{"n_layer": 25, "n_kv_head": 7, "activation": "gelu", "positions": "learned", "bias": "none", "tie_embeddings": true, "parallel_block": false, "optimizer": "laprop", "beta1": 0.95, "lr_head": 0.00853, "schedule": "cos", "batch_tokens": 131072}
MLP neurons of a small language model. Each row is named by its layer, matrix (up: input weights; down: output weights) and neuron, and shows model dimensions 96-223. Each number is 128 + 24 x the weight over its row's rms, rounded and kept within 0 to 255. Numbers have three digits each.
After each neuron's rows, "fires before" lists the tokens most often just after its 100 highest values on Wikipedia text that the model never trained on. A number after a token or word is its count.

L22.up250:114127088122105108122114107142095097122132103156106089099089130101161128105166148103133132127107135138124121141115092122091128105126134132168158127116118150113095113139118123188121105142118119141095135071158135118132184144195116129168148097150123121106124122134128111133117162095112142130135119139126120135153092121149153157091112181107106137126143128121152185157106147118133124103115
L22.down250:151133138109108138151125122111141127127122150107106153162109144160123097114099115137141133132103137113137129114103153110125147134097125120120153127110179071143112137075115105132124155100138120150111128134136152089138135142127174106128121144139166146143127106096162141117104148132159080141109118130154147168107186127139149086116165172134163136125155142108118089095160117080117131104157
fires before: " in" 11, " by" 10, " to" 8, " and" 8, " as" 7, " on" 7

L22.up91:133166114105136132147117152128117138158099108143127055113144121114103096155120121142169103141159170144116145084136134128104140127095181136135130122141154128068147154135133100132162168190102140175115090148154110143085105105166125184154133104076135126145152115104100106144122132144135150109174109107121147175136106174142121128129125104110117140094169087155136130113104092126155114100143
L22.down91:136136139113116149139106107136117151135094134135117138117126101157119144144131088150134095124073122103129109134099112142154125130122136212161160104138098129108108054139118124149113086182092145135140149116158146129144079163086127143150135108165097104159164131105103113149140131094152127111085136165109079115123083149141129137164139146129159084140090141141097158107139161102130128129132
fires before: "|" 100

L7.up815:103118137155135103081142160131091101132107139160097119108095153113135118087102160161100096147119118122095103079148144149129095110100131118114163184155111142104137105086116122185152097137123143175100154108169111140100147153123170104138102153139154108082103146111089085150125132140096108142146092152124136154126174120122148171156117130109149112142143113123179098151094113141125147133106
L7.down815:142121132113134132163154162079129084136152120090127132104158163095151111136120124136123082164124098169122138171134103166153129111095133094115154177118113079148112121129145079067128169132119121163139123102118137110151126105145120121122078126125107131137079159136113109166112135120133075138126156142131154164097107097128119115129143093168109123180088200092112138154145112115090128125129
fires before: "=" 31, "\n" 29, "\n\n" 11, "  " 6

L11.up474:114109085139125131132155120138122125138158135137068098149146137108138137144092159115180111127114115130129161128114119102121156149118131109099201204139134129095122158152148139139131137147131140122101142096141149146111195135138132068127137125092135122133127117101094147136093111171143114139107114100096136107098136121126148161143103092139138097133093126108136102144094123136104159161092
L11.down474:174145133146148064071127138113106119106120142105103139148113175116178117137137124116139174173138111099105097116093147156132098118164118109142143101075144141158183156120142128129132120138132095123126164149142135132098118087129121119136129121139143113129085122137097104140098105154108149142120161134122107108184079116141132139091143152130155070153107155129149152123141145127099165134189
fires before: "s" 57

L22.up221:127108124154134144130167163140141122136128135152133116145115107133186135137084129109164136119117128135103122124139081110109129128132136115116115138124149120135110141147157133138164149157135129131086129146143113124131113134167077138134146092138154115145118122111095154148140117182082128086096106136118128115111117100157142091203177095124114127088104161153156135101142110131117176133094
L22.down221:176116142122098100131134137133191129118098119113150130098166145124129135123170122181117150142149126129144074108121146101133143152115150155132116176162107106136135106095093091128120142150145089130153134099110100093130156101119079180108139092134109115132144160115168084136093116099141158160175109121125147181180126129112109151094104106122115141166159108145117131124103127099139070148152
fires before: "s" 66, "ed" 4

L16.up895:094102133112148102112108165121110119114115142151147113090106182128112114095136144167118112123187131142109132121140108112100131135078158122137112126119132071100149139098157107161134140134131134158059133117137110131127148144137126113094118131151133139085104137117124141149125088109104145130191078162108155168109148125095154109109112126131129115122182116112117128159114131156173145124134
L16.down895:069139151133109129122142169148109065152137116122139124100105114162101146106081118167120063146150066104144179123102128079174145120129139134102163150161126084143094087118129108128110124126080150117114105137130160127134146150140130130138136133114143168143132097188124126136113110117126118097150135155139148141136126142125161105141150112113141131090116163129166098141127116087149117116128
fires before: "\n\n" 23, " He" 13, " The" 11, " In" 9, "\n" 6

L16.up7:112127154143131149117124135106153103146161122176114067119171114123125098144127163159143086164108110122083147085148087137118100141104139101101135150131124110102117145124156141123156106106124131133078139165114129122149117115154137116120139120132102125202132125149114115129108113109090128081142142165106168153082175131144091116169165154170146151107135100129117131179153097110141108117132
L16.down7:159144096133116098126125165176108100114078136118138155152120141104149145121118105164123136109137133118166130147051144141133094107128154156163166139135133132109102087104127122080135136114118091122141113103163121170122123142119116116134093086108174121065116132115161121100108134106150119123155088109106110154180120139107121158111124092112140119113117142138130125093083164143122131124151
fires before: "s" 39, "t" 7, "re" 5, "ity" 5, " the" 5

L11.up37:100109111159118139157099131128163091150123119136137109144148179112164123087122140132128122108091170140130152140075118141127142090144168078156173154153108126096107165125135079136142136122095146126159159093099154186111104120130154146129098125101139124157162125114110131090148149071115145118122130167131104135116110116171118153110096141128136148130177153134139123149107140162120105108112
L11.down37:140114131126146141115090110130107074128117160155131148118145121142059117125136116100103108158141116147113094150134117137096129136156136116138117149125114092173151096125158161087141144131144123192102128140095142139100106118137111114141112160131143125133115098140119158110139130127164105139121136151121142158069101106089168102123131089127177090123144130107154124176125107142123115146164
fires before: " |" 36, " goals" 9, " and" 9, " in" 6, "." 5

L5.up626:118126132153150109086078154172161135145105127136139116105112137128091127064086202152156111075106128129085106104158112104109114101106155155161159163149135090105148124115119133153144091158122165155131163140120102173122089146124205130109160106114165157138140155112112122131120093134102106128120124112130113130113153132144110167108137097137139121094172140164179131154128161165135137152103
L5.down626:144112101125146167132137145115157148141144112109094102114119145140143118140131101133141064132140127141101126139104088129180129123129108122174161151093120103165115135121119137114170139140131153122103160133109103165087104174145111140099157132125148130142136152146143081138122145109124163107135151112132116111129116138147088140171124134101141100127142197142141109116132128133076123156085
fires before: "-" 60, "\n" 13, "  " 11

L11.up262:101126120110124101099100165111113135082125140174126117074103168075111086127157132147137107083142102130128128147141150111144104160099135145128089160108140125100154106095135115154134122147114155158117123130130130117150183169115135138124096156083130139105100148120120093194144135100140164124176099164126152156096176103101129127112127142100129123130147086150148120185083143153153138131097
L11.down262:107130138121140122096149153131102097173131119101158118078106133110106153127106174197134090144131082097127190101150126098145124111089125168121134136120130113122098155145111102110115154132096176116140104135132147121153123154129127123156130130101154183165152120181143141161158112132146107135161143167147131154107174146118124118128178154110105126125077116060135127151112116059144101134148
fires before: "\n" 65, "  " 11, " −" 4